Weights of a small transformer language model.
Size: MLP 512 SwiGLU, 20.5M parameters.
Architecture: rotary positions, no biases in attention or MLP, untied embeddings, normalized queries and keys.
Training: a variant of Muon for these matrices, 2984 steps.
MLP neurons of a small language model. Each row is named by its layer, matrix (gate and up: input weights) and neuron, and shows model dimensions 48-175. Each number is 128 + 24 x the weight over its row's rms, rounded and kept within 0 to 255. Numbers have three digits each. A neuron's up and down rows have the sign that makes its largest values positive.
After each neuron's rows, "fires in" lists the words (lower case) most often at its 100 highest values on Wikipedia text that the model never trained on. A number after a token or word is its count.

L3.gate242:130133113116136161086149096110137119122092139115105135164117129150092125115142132123128141133119105106108134136095145154127158134159146141123160128138161120113090116128160100111128114114133134161127131145138118111150125122109135174083078199127157158143101117127092094116141129146163136150106119159089138095087121131104108137120096091104099127126144129118100149147077155077132108143102
L3.up242:177151075086094160151096172151114105158117141124124075099132112135126099141101153142167111115077131137131123113157142091135141125125132159081109130115108143125133101117159175161094064144094124100134129125123103109141122133160134142121119161138129138094112119121105108115116093148110137152097118099129105131112110097079101159120105119158089136101163123096095144077133130110132128170114
fires in: "8" 30, "7" 18, "5" 16, "6" 13, "10" 6, "9" 6

L2.gate297:162108151107133119133090131107145137130132124114141175118125180125169117128136129112145168131155094113113168120138126110111113165108082123093120144107135159156126135102121134132126144120131150144157146126140179113132163109144126115113126121131121128088121138110105150136098140131156195086117120128107136103090125084134115123177145155137095128148134123140145126171144117111121113097100
L2.up297:127131107100103119152133093167154170132135106082116130106162114136119156110102124111130123180101144100126151135147144120111166173147114116148109126120100112115143118165171115147127145146115167152111100111145118134110185113129138126063144161168107154138125174130112108116090123149134144147117130107166107113131155097146081126120122104133129158151124131133128159119113140128122156133134
fires in: "after" 26, "without" 20, "despite" 13, "from" 7

L2.gate405:115111147123136108141118145109101104128143135171138104136154118130145160145126080157145083134169104129153105136140090134081126125187164106150144122092093109129140096118140127128133171098109089118120136119125122088107153108139144093149115112117082121169108146118080149132107142144136108157146155120134176093118173144144137166103125133120139124186124120129160133130116113119134154119099
L2.up405:113150188155104116152132111098140134133097100118106127169126107111110121126105098099141144129149127077115118155120129152159073111133178123146156178142116098130158082125177136145101138114147069136132125149139137154120127143139190119135165150127101120117084109152189148111078183113136090092168171147156115119099145133117125125109128129107139101134136114107145136103112058142089117152145
fires in: "album" 34, "series" 17, "title" 11, "book" 8, "novel" 4, "episode" 4

L10.gate344:102156150136165117150142149152113108111157131101124134144152112106154106164151165117075140129171117099128119104141202155141119121070113096111159143180129133046102108151156183127158075146126144153099095116141163096150139108147147099089113084134098153104131122141122153146129124118158091139139125164149127161130186105139099138072137164129113132146121107107133133122125142152140161133137
L10.up344:180125102136134175125082096129139125136097132106102162126093123153158159130140110102154126132116073101128094124138127115074116144120116128161140139142164113082115099126098154137155132140115092115096153139091091121157109155144138100124143126077120132161146149118138107135105113109112135149077116159183148113174158107079109092112113135121139134144110130153152124128127132117167155092141
fires in: "not" 36, "can" 18, "long" 6

L7.gate261:099136106157115158131155116115119120120098148107139113118130115141129110117114107126103121092155110098195115084165113157138110052107086116091114125120124102096142153137106138122146176144121101125149123118131088125110102120123147193132111157152110150093146141148091134152138136112115130126140145146118136135112143107139123119141131106142102138171148111092121116111129129159131095152107
L7.up261:131129139128175148181100141130181116113091152142190109167081149175146094136134070152120160116105119088147171133081089152123106095143116112153155095129125129100090145145120145157105185135101129099102118123070167108134120117107130124164158109124130092128117148195142159158085126126130117137088126115134175111123142088098137120107113146103105105118165148097129102116133121171136166144145
fires in: "did" 18, "at" 10, "on" 8, "in" 7, "for" 5, "won" 4

L7.gate453:105104147148126172105142157088150152162170119133108109090123108142140126153103093143181121073177135153144134137136123150107076158147094070101114165117151152128131149113088096089149160108107099156174134125099108125141134120135157167110075129096156120143141120109121167118145131112114120155134148128118083108133177122159136132136159137119096132168108115165135119135153132097132165103076
L7.up453:142169126142078125163093159127119149114096129157135119132158143117149137097162093152127149128095129107123159103145115151210088150147095123080101135100121096149124113140126106130108147130120092110109113103126152145121109140120136079144142168103116166142159106122078162133098107108093115120125148100119150158109140111142122115167122152103179108128150106111142122106154145171131117144119
fires in: "on" 54, "of" 22

L13.gate458:128152138085116136124074102115114135128115100133159092116127114132147126107086136169143146163090129097097162125131111076122126097112163112118158139140129125076111133166117075100155148075117102117117150136105134126117127153196127131109122150138140131130159127159122089113157093150129147120172133111167103093103146118088093107112132108133159108120081153147098111111137076181143123144144
L13.up458:115130176162124131119111113126109182110155108099146122164169118147142158154056081128127125079159141131097130140082105102156161147125159151134121146092196131074097136116110101136161137130109125150111189139101129128096172114139098147084134095143119138128170126129153141092106123130131128127144162128127133133111143111109102138099118132148136100124111114123159117110121141148128149175140
fires in: "a" 95

L7.gate309:119125101156131096118117150116128127101134137126099116106106169143108152116156146078130115152132114105116118144129087117128154119137144127137134083131135121096128110130150135133136125143090138087096164129155120148120147120134139129102134143127130108093104110166083161160148122087138158127087148142159159134146152111119103092092177133143093142167079111119137137161108140124115146129094
L7.up309:142109107134134089138133154128111098119142133136132120125083107193112124103106139124138123175118141131088082103109132147155151147108156118112153128126108137134138112115117084115138145123111140187165138158095111157124120139106154068130154121158163113163135166122098121156141137094134110121159138105121080144135130197126130153117104128191121140115102145141130134155116100136101141154142
fires in: "1" 20, "2" 15, "3" 9, "i" 8, "a" 6

L3.gate28:126137120135145107179176122097169112112124155120137119139109080122098101137110137092089093122128149147118087131122156101107129167124149112109144134100153117128107125090123100118128109137176119150128121146135129091106105114142172139133128097126140119118139116128110168105177117106142126082136126145152136131076113140142153125119139138114121143123098165176098142163152111147145133125137
L3.up28:118105130135127138141193141086136159092163125117169118179147092096128152127118140130115132116136192125167130144142101111129168147121125124116156122096079099098120142109114100141100139119130127131140090169146189119150124147147139123134113115126143145122093107163128173142126122134096185106132098102159102118102146095148156082118129145091115101169128122116139163145129158160153148098114
fires in: "to" 33, "addition" 6, "part" 6, "order" 5

L3.gate484:149126115119147094115129131106131121105134110082102079130131132122164119132133131113063113175154107128133181152119116139121155135129127128100120137149192139130131074114164152107099133108129122134103102084136107097152125155111110135102114141144091098100128157102091132152150117091165136104109165154141096126118160104154128102163127079170132135131168119114122111121143142127172087139077
L3.up484:093099136145114132135107136100119088129113155099167089145121175143156110137126105121160146147115089127170122164106140124155112098147141122112128167112158105102151152083084083090107130146152111108104111100086137169092169135124142082149152145151109116103139169093133121155121162126118141116126146129160110094154116149137138112178114117132116136181153138102119151143130155129118119131104
fires in: "over" 28, "in" 21, "within" 18, "throughout" 5

L11.gate101:121144087149088111115107118147109118131128142129169126093090140126127125131140125142114127147108155123109123108099156091184120143121112166128201127087105133131113121086145095137162116112121161142114109125155119123121159117139155146117162122138142130140121105121099160109182162132149110050165145128121138156161142139109117089172105127140101129114136096144144128160132109144087142108154
L11.up101:099191128107080128107158134091089171124154133133122143126119131097129140101113128145114133158081146136180142111133098123090125137192119103170141136091141095161133128123146130152137111108096145125087089146160110142137151146135126129146119117111121133200101130141131149094140120106116135099115091120116108151140074118122108108122113128193127144128102110118164124155137114139114138089084
fires in: "to" 51, "and" 7, "help" 6, "helped" 5

L13.gate150:086170098132124164130171148112124091136101127125113124092139167088125132113175160118117102149109125114159131061144102161155125124122151152126158191166154099113101103099077121122118136132131130138129151123128137132148136106119133132115102138142087158144131120131118075092136124148120099093109114120111177136094129113148133135094162100106135113137130132097111180157118155114133119136117
L13.up150:114132130136109108143134147167137142132093130147125154113137146068136137177146138141146132137114136104141113123190105126114124163113086134124155166135156136140125129150153131115145104123124180148135099105123115133113105140147121134162149129136158108109104156167131088125116129137136124142131141126101186114105180135095193148109148081113133108143066136088153129129154082125090108100129
fires in: "is" 60, "are" 21, "was" 7

L12.gate285:099126110082145179093099147141136146144098111167149077107053146127107118094108108119127140117124082147160114172080121125130115126144139102122145137097119088144136102144144123121140139129142154134141119109108173130110156153119155166127118127119131131145136118161136121133133155164128185142117157182107166119113162104167118146102133122098120132168126167102160115113187081085172114131133
L12.up285:125155111121138108168117120093134120104122114132140097151136155125152119117127110148111141101105087136181141160113096105093104041106157121096140123158166108126111062137166075109142119139129149143131146081143158117140167122178087081124110147093115133121124156121097127139130145173155123092107105153144142111107177093117119115150108136137101109140156154112140117128138188102120100138116
fires in: "first" 21, "in" 18, "all" 7, "over" 6, "last" 5

L4.gate437:150119132150100165098110130154089097158073101112160153111132159150198150123128122111078126167127123058106134114130110129147102156106137133096147115113139122119126179140131119153119099143080160132108140124110104108137154163097131162112126138101083142150110119143101108116140099107112134115111117103124172151115129093126148131152135147093101158144139131061101133118157131163101128134184
L4.up437:110093126129087099114136141120159139111107090123092116109100110110124120157142142143150161104092112169096136113110108140106135118124154154164162148128141130145108071103121118100093127140145104146103116110113125128174115122126158103088152119165142145090127130126132103142147117129119116163196146125136124134145130133125130130123138120112114181129064084102089169173122126153150096111140
fires in: "also" 48, "residential" 5, "resource" 4, "then" 4, "rescission" 4

L11.gate273:128103115097157149117120141159122176127179138107151147170116113182140122087097141167143117161166088139110169118161132122136116139140099111120134111103168151067130115172082123163142086152145157123131131113088134171123129104134123132095150068118128125172149149145111164118151108153199098132140161133136122134135157129161101124156115088124135115111118117130126150084140156116147140131124
L11.up273:102123134117162123126174086103162109085103127133125135113110138124164125086105159111099136131145155127119065136103156124088156159136144105104132128132135127127093081109134111162141084127108102087116125117142134098135173134146177118130171114156099152152146154126134135113104116145122143151102109114160136093099152103140132138113134118128145183118118159152119127141136104130162155144117
fires in: "under" 16, "over" 13, "long" 9, "has" 8, "an" 5, "underground" 4

L13.gate191:134124129144095117185120151144115160107137150149133137106080069168120112146110146158170136171159101082128167096151119113128083121134158130115085110129146124121111137169146172140139129122137134123094136146171137113133098177135105157121136150152064164084130145157130138135122132150137105092144154137115114205095143128133128126108125073145111128142129079107114161084101124125150094106148
L13.up191:154133127135130113170107095136140140151133150120110132134129144156125134169149135174137160105133125099138138146134155155108152132144158107097159124082114123167093151138098143125169123077152151126124151107137114135108112155161110113149163172134185107130153094112117134140124147093104123142130088125124089116126127112132143101161153104139092095134134174132146162113142135161074081136133
fires in: "is" 28, "was" 7, "also" 4, "were" 4, "depths" 4, "are" 4

L7.gate346:109120113123105140161116125133158156117109103114144116125101141132121145107107118140130128153125093106153164140134147109113106105144080097113119098099179122135154114137064092096176114143119140107156146111123091088090127144112151109136110167146156134135104146179113169123104124074112166103154153121161118107097138151158132156127155113118179131129100156122147106134131084116138128125104
L7.up346:106173129125126119119090116123169111142122132144171116138123121137151140142185111134146110101141124118117189122139139121121158116135093143129113129141153124143113140136114085141107170158105172172108078126100111063151151092130127146131132113140121114097102157142148160107172123130152124095125149133158112113103174111100105127154106106127112141137120104149141132117073107167125130110136
fires in: "with" 30, "from" 16, "to" 10, "despite" 7, "of" 6

L2.gate123:103133099132091148135137116162142125170115145133152129123114174143121130102095130117172156112131101111117148148137136131105106148110152138125125109153144142100101111114148124115118105102118132092140166096120108081098108092179112071147119127150158157114154142118119118127133146118089134108126151087125112113123141126114095150140127086114161134139135150148129147077094131177099165150155
L2.up123:115161148081113138132119152136127163150126168108122103132132100144100121104168150138142116106119080132128133154147097091102136105088120117130127131122152142068123162079070068098126150126135113146135127122094147162145136098124143156128114152121076138133092175121149125130115128136115133119108123098159101127148149086150094098142127141125098114147136139129085098120111112150139124095133
fires in: "an" 54, "a" 31, "axle" 5

L10.gate99:132134115113134134143132151095152095148096126154151128143120112158164133132120113118070150136092152111095084112107077094113125146105115103144177155116130115130114168135130111139147131132135098118107115117138110154123148127126162182078176121079106128146137091116103123153120114117070149149126110121110112141126123148165093163079139108164189135107127126177185127160151157110141119116161
L10.up99:137119138100121108153136099173110105166131147158156147157136088130111138116187165105076111152099114125089127132099136144120136096152167114079150106118134124133137116142105148119148122146133121156135117147101094132162153144143153121045145144110117140100163173136126125142138093126106128132119124120109149156144111107175094165125157105095147142132168105092154171170092166094167086109106
fires in: "has" 26, "with" 22, "have" 14, "are" 13, "had" 9, "were" 6

L10.gate114:113143158097106150097114089169158090083140146136107092161166126178142125134119130149154101144116160102108139139112179124123125150129119111118118115119142153171146142142143135088106119134086067138081135169087144143164136168121159170165164132144169113105096144110126118146145150160135136098155135126138129147143117096143078131094133110156098094100152112180125127118127089159114117143162
L10.up114:133135164145142119132096160145079162152157160137120153116117165137120123104135130126133130101097161096098129138121126109147167168119163107141159172121147095169073128135102141114129108116099135104142172160123141132151133126112135113136100121176095151135146114145104129119121073132123111145110094162155130113087079113150137185098123127108100177108146121127099095140084158109116120150148
fires in: "as" 34, "be" 19, "also" 8, "is" 7, "was" 5, "named" 4

L4.gate0:130127127124116140112121127106142123176100133168148168111153130138098128093095142106082128110109133133119137125137058124140117146145101127147118149142141123125126140125110107124141112119114134145073082101133137106183136124108145159153146144148119122136112155088122139131112144128106095122120111142149140079137158207122147135139131130120167105129092094117135170101119128188109163132150
L4.up0:141123114121103142126132177131122111118128141116092139142127128197157113080113105187140130091111155146144120145108139119113109088090162093161139127138148095142138116136079163122157142148120133125148122103098098141154166124093159167126117150155096093124156145155147143159184141110128137100143113114135152102116126129117118176139122145144116132123096137131144160163113111127120119069114
fires in: "first" 54, "1st" 10, "second" 9, "lasted" 4, "secondary" 4

L12.gate65:106094113134116130088133172136168130123137132099139109095124105148144149133158149164149130115140125122151105112115134115126091110095108115122168133064129174106118137154169123094106121151121144165164177121162089119144117136117119115138160119110068110108095155123129091095175142116136105102146166183135115146128123113128182157122103165108171110066095150105127152134097106119114122145124
L12.up65:132098118114104142055123168139154156108119186121110102137094125162148114120136132174153081109111099148134120100162119158146135119132127092174095112082132119091164118118186101102140122129150150180114124100127097115088064104121091138117140164174128098099110103163111105084152104139082110135154163150143138130165134097118151123133078139155137119106083151136147134107081133148130100143140
fires in: "was" 22, "lieutenant" 15, "to" 11, "temporary" 6, "a" 4

L4.gate505:107131131149164108142113107108094133154152129080145170147141130139144130102150105108142132119133135112070119106131105152098104094111115140163141160117148133085123092131110157147085164098110117110149139112169134128109125140113171103079137109113131130135161127176130110080114137100132143155141136091128130097148144108113110124109158082117083091159118137157124150126148116133118074138124
L4.up505:120113103119109145163128126151105110125122132186068147145117156161093109147125130137174130113112146122126101078137147160137117145157112158151129119108086182146144148092166124114125122085128108164113117109115115103141094137147148090121115120141139100124093127134132126157134119136163128131144192115148130142116142131120130078113112105153100123134117111095122155134143080153124131147142
fires in: "album" 25, "game" 12, "book" 8, "cd" 5, "edition" 4

L5.gate1:123126161102114148141146092151156160195111094132135133114099126150133127151116130149159149089117143093132133145113169111131108156126138095123131147140126113122108144142148104180157126108124126101113137110088098109089147169133158096129113103124129171074098139115122141105142137111091160154138123061146089140100136136159143134151184084141129125141183128114147141122079136145090120140127
L5.up1:153105114112115112123136115171126109141132090112163144144159121117163149130083104163118138116131122117134128099114153160095115116134124121100146134136143093144132123137111073174200111139132147118123173123103116094106121176125143099149151111143161136096102168096145148181130132108127130105170158140120164151075159160131115145174179147120136159127164161163138118153136163119075120125127
fires in: "most" 27, "number" 15, "very" 11, "least" 5, "only" 5, "of" 5

L12.gate431:152134131107159113100108147156150127072132131112140138128113175105125100113126081144063162160165115076119101109123094108120108099083119143126143186131121129136105098119124134161154109139139118113130113119082132139177137135154129054099168127120120124150124144106094133062136140111116135117085145117108151144104091152136146146153124166102087105147089114118084092096124104173124126142132
L12.up431:139117110129103207108139153070105128141117125111154117138121100097111132108117142081080104121096117123148145123153116119064104104135150112129150144113150125097105120122130108149160143100103110148077115151106109122134146161132172142171150094127143107161067126116104161142114115145121103108110138126175154154130093136144100105101115128127120147122120119101116138131170107100092126159151
fires in: "and" 84, "a" 4

L11.gate16:094157157117126119133129127122143151158127110105124126087154120102121087137150119164127103124138131191107145123123182153142168133106119124122112115157109141114152101121130111156130135160093116106076100127098107145139082106109103127116134137151169130117155094164116143161091162131112133175127175184119181094178115150109143115158126083160077177109129131131152100125178119100122114152085
L11.up16:107098103137123146093104115134107160136130178170124148092111095096140127113158100105122126146079115124137146079097089139132167110123112118143151126092114157139147151138100118112121161145116113137116148093125216108121138136123112150089163150129067144088143108123135095165156131151116117110080146153158164125113142167107125138131122130120118115127116104089122094162136192132128149142109
fires in: "1" 27, "2" 22, "3" 20, "6" 6, "4" 5

L12.gate284:137134120136135108105131159143113121137134088107149104107147071152128144135098107077127146142119144095151120154127107111144152115142098093106113139095135131116099158122100105167119114114134157124144115159153142121125153126130170123151132076154099128121111092137098122135096132144159087096128117125151099168134128119131101134142096142121059141150112158118159113165111142143127156131128
L12.up284:113140171117141129112126128155147118082170118084096109151153145110127140069091115166165151140150100124088131131147100151105135130107155107138123125104170154064155111192139127114142107131092132119116139144097133118153132138116140093098141144115129149133174150099123141133107130145108152190157136157112147050114153109123153099118124118099117125120152081124159113086147101143153136155134
fires in: "a" 48, "an" 11

L7.gate299:149116088139142086122097114132149147150128133110125118099129171151151089168138120098104124086136156098093151130117102134125101107130136114145164178124152125083130130137155148136120167136090101129156125132119086115114095097139137102129129166143104161168112107187121119174118131118174148068118150131087152150150147128113154120108140162119134116171150128101101125114145145124108113120168
L7.up299:154120104078152131156152128123096107142131173120130117133147120168134115117170117134070103091115144173152102138172090148101157147152111152099096157120099114094132133130133116141063138087164119139125152117156148091121163108207139127129137169104099101131106120144150145179108125161172115089146183136135103116124144154128120132148075148110143082102154098138110145127088141146135090088151
fires in: "in" 24, "of" 22, "who" 13, "that" 11, "such" 6, "from" 5

L12.gate448:091106143127152105146166114128130139118142191106152129106156108116128106137134103161127117104135136093132126152122127142125164103122124146105141158129150133109102120123152088107126096160087117115102122155127151135101130107140105129103107128086150080058148171156094140165133148137138135152147112151150123112113089093113129113167151108134119095117097111088145151149133097158169122148152
L12.up448:119131129082156154110117152102153087111134102160143085149157144132125149120172145116139117151152120131135130156128124166107168094118111146122124099133089135083142130130139127151125128128117109165132134101141126109111105109130134148077162103171131134110120129103175101174167101113150137143108167128138136147145139141060119117099074160158175086124108146132097129158113127158127113191147
fires in: "not" 20, "to" 16, "t" 5, "he" 5, "was" 4

L3.gate245:133148079117154158129113121135131150157099100164133155100137141164085134145160120124178157114153075125132152154133129114139105121143135102162133134159162138124111170153134102135135107094162180143160116108110103167124098150104137114134094158150106144132089128177135139113127089148113149141138112143097125122134157099118151136106086096124141153108101199126100116149083151119157107100149
L3.up245:129087105111113158127135122099114146153169091104108100160137137135143124095127133105112176110128121116173136163147134132140130138137177108106106169173119114131088141097121139080124152161158119142134121132139136134125122155135109129105098156133158154102108134122131148117100080105109115130083115098117162097123123139125156145097126125106118140136190126161131140122116176170098114110087
fires in: "at" 55, "in" 23, "from" 19

L2.gate30:167174117144123131142138147131152180135134089102147120173149111128130110120089133075173144084115142126167168110101114081103123103143122107089164094114094091104112167145122122126114145143119114116135143115148152084108165128083129137142127163121102150151093140157168126109107120136141116109130151091116107147101095128147157102143114197148100167131136132134106165171159144114128156090110
L2.up30:121140165127154086076138140142127156148122053095184115127134139131104147140151156056124127136057114168137170162142100135125112135138123141088143157113148106116130113119134177139120116128127101186133164136138087146128130145138152112145119114097118108108122136121145108133173115131120141098147104136172104112139131122141147126151140165125144113106124121173131124101115148146131171128104
fires in: "during" 48, "after" 38, "history" 6

L11.gate153:122174127134141117119128088125111161136138099147139120137130111112108149144139165113183137129162138096118153131131098131123126107151211189137129133098120115107113172125133120132120134132123115121123141093133113139097129139067151100121129138105140129107163123139160171121164173090162143147103146081146130126127151109108111113150154142140118122113133071124113130103162138137088104137150
L11.up153:136139112166073124125107121171120102118142111144105160130139105165133112109103175088146169115151143130091150133168114126140075105163132164132145094134124139128115102101124125136124144120121117137120150145136155163135108125129124117123133103069153141112134086097133107162116102111137140131136093110131128102135172153166151144118109112128162093114176159105147138132090163119144141162129
fires in: "2" 14, "3" 13, "8" 7, "9" 6, "4" 6, "1" 5

L7.gate272:151064136160089116138088086119161079129126132149157118162076088148128115115081109102096096059135145179124115127120156114115149114122127144121100138081107141123099085120113078150113147118095106095149117085175104164093094130130151130143109126120130159126127167120092155136104115142109147123143122136098115103085147168151135151105201084149132123094122155164106135141113126149081153120110
L7.up272:152104109115124096145117146139129116157124107173130151195103161125107138142090077148108124137142143149100125117130122147108139141121123129124121119153108153109099076095108102137108101144110097128112139095148096149144148128134156094121131096092149122131118123126148153138116127184156147100152141135140127124125106108072121169110101124143140121135098092135146099117153133149102132139146
fires in: "all" 42, "of" 17, "most" 15

L11.gate47:119156112182147101092136137099115119145116159121117156105175117138160111105107149133160087155117174158146126114128105105153136196126106114124147129113088148169113161154112111138155132122143146104144116152134153143139098177110146095132121146092136155158117069184122130085118151115092170125164154135149126118177121149147127089135114144126139150113147090094128149116080096126094129134103
L11.up47:079166121095143156114142138154130098141104170149134133105093158172153136134121171129172119104091124127089162187122131149144089144149074149103129119139101144112105175093134129138160137139128140105123139140103150194153106116083109158147161130102137129134121133112165125086082140126139133149127147137102154129146086132145148090062180168112143142114091130141098137113092094129141099148092
fires in: "the" 43, "s" 7, "as" 4, "of" 4

L3.gate1:138155078102108117103108148141114149119134132129140113094131124105158157116136129130114125168134073095119109124149091130112129135139130129128164122138123121153168132095152140064123160111129134114127103121126118131160126131170140099120092167086120139083114161120126121129123150115124187134127172120158091146196110145142165107090128134075170108142064125107129109179133113080089092148129
L3.up1:142160104105086137182119138127146116125126111109145080112132144115150215164165090132091113133092112144157107143144118151128117104116109115146145117116139127160189139114126177117152139105087127120130108148146148104108108099132139087150165119139139167140142121103119096140179144164117147171097139095104104141108126129079126143129113090113138136107101103126094140171144118124100142134159
fires in: "women" 21, "s" 15, "men" 11, "olympics" 5, "to" 4

L7.gate369:168090118125128126124162109102145115070172109075133156128194075113128113074130136129121127136107128115142116083149116145167163073137121168146159136149132140152102107135119143138132141163145147121115126137109126141145141096149108171143107128090103154090123116114131136162133101084170109128121119138123094112157140138108078108163111105090092104131101103154121106111134175090090133127119
L7.up369:149128125118110140100116133139143063143134076128173102106123115091144085107087159148108154124105139138147135159122119113125130063153127150131112170169140136126134094090124151148120153127135151092163132122143158181114152157121115117160133153161134144096091103165102117127116091123117148111117152143136114113097116112097132132125104057181121086121134116156170111092123160148135155107105
fires in: "0" 36, "1" 15, "5" 8, "2" 7, "6" 4, "3" 4

L10.gate355:178119160131115137159076093120155150148132118153104130121119147130089131147139151113104108120135069116141141178099084112143112146120083123084151136150121136120136151140163138061096135126123151145101131102092141132123097118122143146122150155078136132130142089126102105109073132094129154090114133081131102139132096113116116089121098082119149152108117169115078121137142113113138077098135
L10.up355:086129128117137157119178138131146106167138102159121118144137085099099108138128104100148151092133089103127109167142129111103115088133141097139161120138086071118103065127121136113152104111130137083130130085091115118104149164145144113123126169111123124112161139104132127157171127159137107114104183147105101169131138154136123125147134127114106071161158112151119100156111155163139099117117
fires in: "in" 98

L11.gate11:144146149118146119118136149168129172134129162110080154091147091155113096140092116134128127148126157126136132101121133120093168156126060120150149130100146162113105122145162109106143113149120109109160148082119135126091186124132131109135138156147122115079141109113094141087130149078112135101118156150105171105079114091139121099132126171128114117181142162111102107107114092129118158139122
L11.up11:076170100148114145120122105119146141098097111128120151131117135127136158094115126098119120142064133144139144141115115154165138111158105106131153100131113138110138137143079155124166073139103137167162135114149143136140148140111105127068102103112099130129107119135155146174116153151124142098143113106099093139160136139110137122107149142085125137096122146119114143143138099139072093132134
fires in: "after" 59, "of" 7, "when" 7, "before" 6, "while" 5

L4.gate89:075100159144131088120099147115136176118135135157127131101144114143155126115208100112134123131108140123107134111138086139153105152124115129127111153083150118128128145133125121138129165123143150125146172115129108121158138072113142127103138110157096177130114106188111118171136160178092122085118143135125130115108174131165123127164118120127086100151142117114134110098115126103178172125114
L4.up89:113107127137139131161114145134140117153131107157120134163130152123146130107163126151128098110148137136165166122115148118103125194156106117118123153162111105124103115138145123084145136061144170118109169136113110167082154106143109176104108124157148139110137108144127131136141138098092148106116179106135160123150174122150108147151135113095130108127166130156119162136151100135158170124113
fires in: "is" 34, "well" 16, "are" 6

L13.gate135:102124143135100172097140131140115104144134119150113114116102142099106097128123131176124115122147129108139139135121118147141103101106122144100157126160144135147112154123126150085180124136118117111117127079131111130122118149140128116119151107139140115089138133177162138124121104154139141133179127082146122144099079119144119140129169134152157152127141124118123078159073073150083072130179
L13.up135:145128115141087139142132097151094125143154086113092146114149095113195114137139127152117099131117098127094156168096129145141125134131145099135130085137147093149098163122102132136085092105102093121132144089139168143165130130176119110126138147108132151132144102131104162125130113136185132145120137111150128140109101115135131157115088132086149114136106111144135129128120099154119106128166
fires in: "as" 98

L5.gate197:112120135115134127137105147109152122129161133125135152147120143123159076169187130159155124151119116143143130104125144158105135101080122143157162087125156119142127183101149128121106104090142105139139173135103113141120129161065150138122121134114084144125150184093094156121138109099104131142144126111102092164139131144141119117112185131148186144148118121160100162179166173106128148157116
L5.up197:073106115170154122131096132090131146089130147167138113126116115075143169094153150132110151157136108115129111143143088137126121120131080127112170126158146143145127153140119102089180112120119162096127150144090056136144101132141121124109118112089089134144137152164155128146124114122111107117115138097068143128137119153120120139108126120095152131107126149092132129200131108119151109104143
fires in: "was" 61, "had" 24

L11.gate365:119132134118110137101123148144102080146119143124116161101140114151144125110069166147121138123112145155111139148164143136143101175115104126112110160134120105148133123191128156158109141162124129117098129127190174088129120134118130173135116125164144074124150108151136127088128161116145172097086085157112125171091150120120145145140183125095139104112085122131126143132135120098147141115156
L11.up365:079143118122134140121130146124092108130146104128110124146136131151101143104155100111150123134137137146084096205092153168130122147129128135121121162089115131088134107116133181075149097166138137111162121111069113143102108096131097136154144134081129114133151156089124098175092115116116150120093103106154100159124100140137147103101101174155101116153133148121096146120127075092161142101112
fires in: "as" 30, "for" 18, "order" 8, "of" 7

L10.gate502:108126159109146088143154134099124126155082138122148150094123129124180126147150136109158195125136135143139152125094121131126140150182149131150123147105118103056109109152125119117151133078103078145144206166140160179102146140126160102158125119111099109140158168133104140157147114135088073093126109167100128169137131115117121140114138130116123127144146157147122137136140128126099122158113
L10.up502:088151140132080134123126102106134143155165133167149119128116138148128147135167103133129133129135123100132131155169168143151152115101157129149151105153155094100148133105171116120183153122161162129135089116122118132150100125173117146132094151168102119100134144129138108096144117180129169121106122149118157138077141105129138153132149107133111169132134094153155135210128071150123165121154
fires in: "was" 22, "and" 21, "were" 6, "for" 5, "first" 5, "when" 4

L10.gate31:150149175139149096182116118138099108133151127103166124101136109146109093132169126162098157118107127109141134108095138130094175130130121106145183147133095127138160165106079161150138107115134124153112139147163136146141111097136116108112167099109139106115112122104127127121095102151148109123124167083123124100156138123096099120141110080122115113151131106129160109107138142109078104121109
L10.up31:123142154096109129077109086144147115087120110121138122121115087102131137109136149121105128144110087134132164150093161096200152124162166130139118140131151141107120159119111080117110161126146101132112171107122143122092130141103145096107130118122174136119137101142154119099131097115139136162145116128161110159098119122119145150147105105125109150110183101119111076149099123106114129132158
fires in: "1" 18, "0" 16, "2" 13, "4" 8, "3" 6

L10.gate403:127125111145138139135140124079104183110158102135131111084159130119139099138106099134167095137191094113108132132104140127106142165069143176146117126162142167143124103140103105085140126107111127115104123132166126128151139154161162151143128137130134144119128093113083123093085112135124120179142130111124121108146151115145129135099138122152117156141121154155143163122103117139113112096126
L10.up403:131125147104110163144105165153157103133169111120158154161112132150160136145112161118072121102114109132115096156110146124130106177147109143122137139166129117170174109121137119143120114068079163131124161068133144130139155168160104091149138126121118129119117107140118088164123126138157167128130148094163133125081128115141110095084133128089136156166157140135157093186123118142116131128118
fires in: "as" 79, "that" 8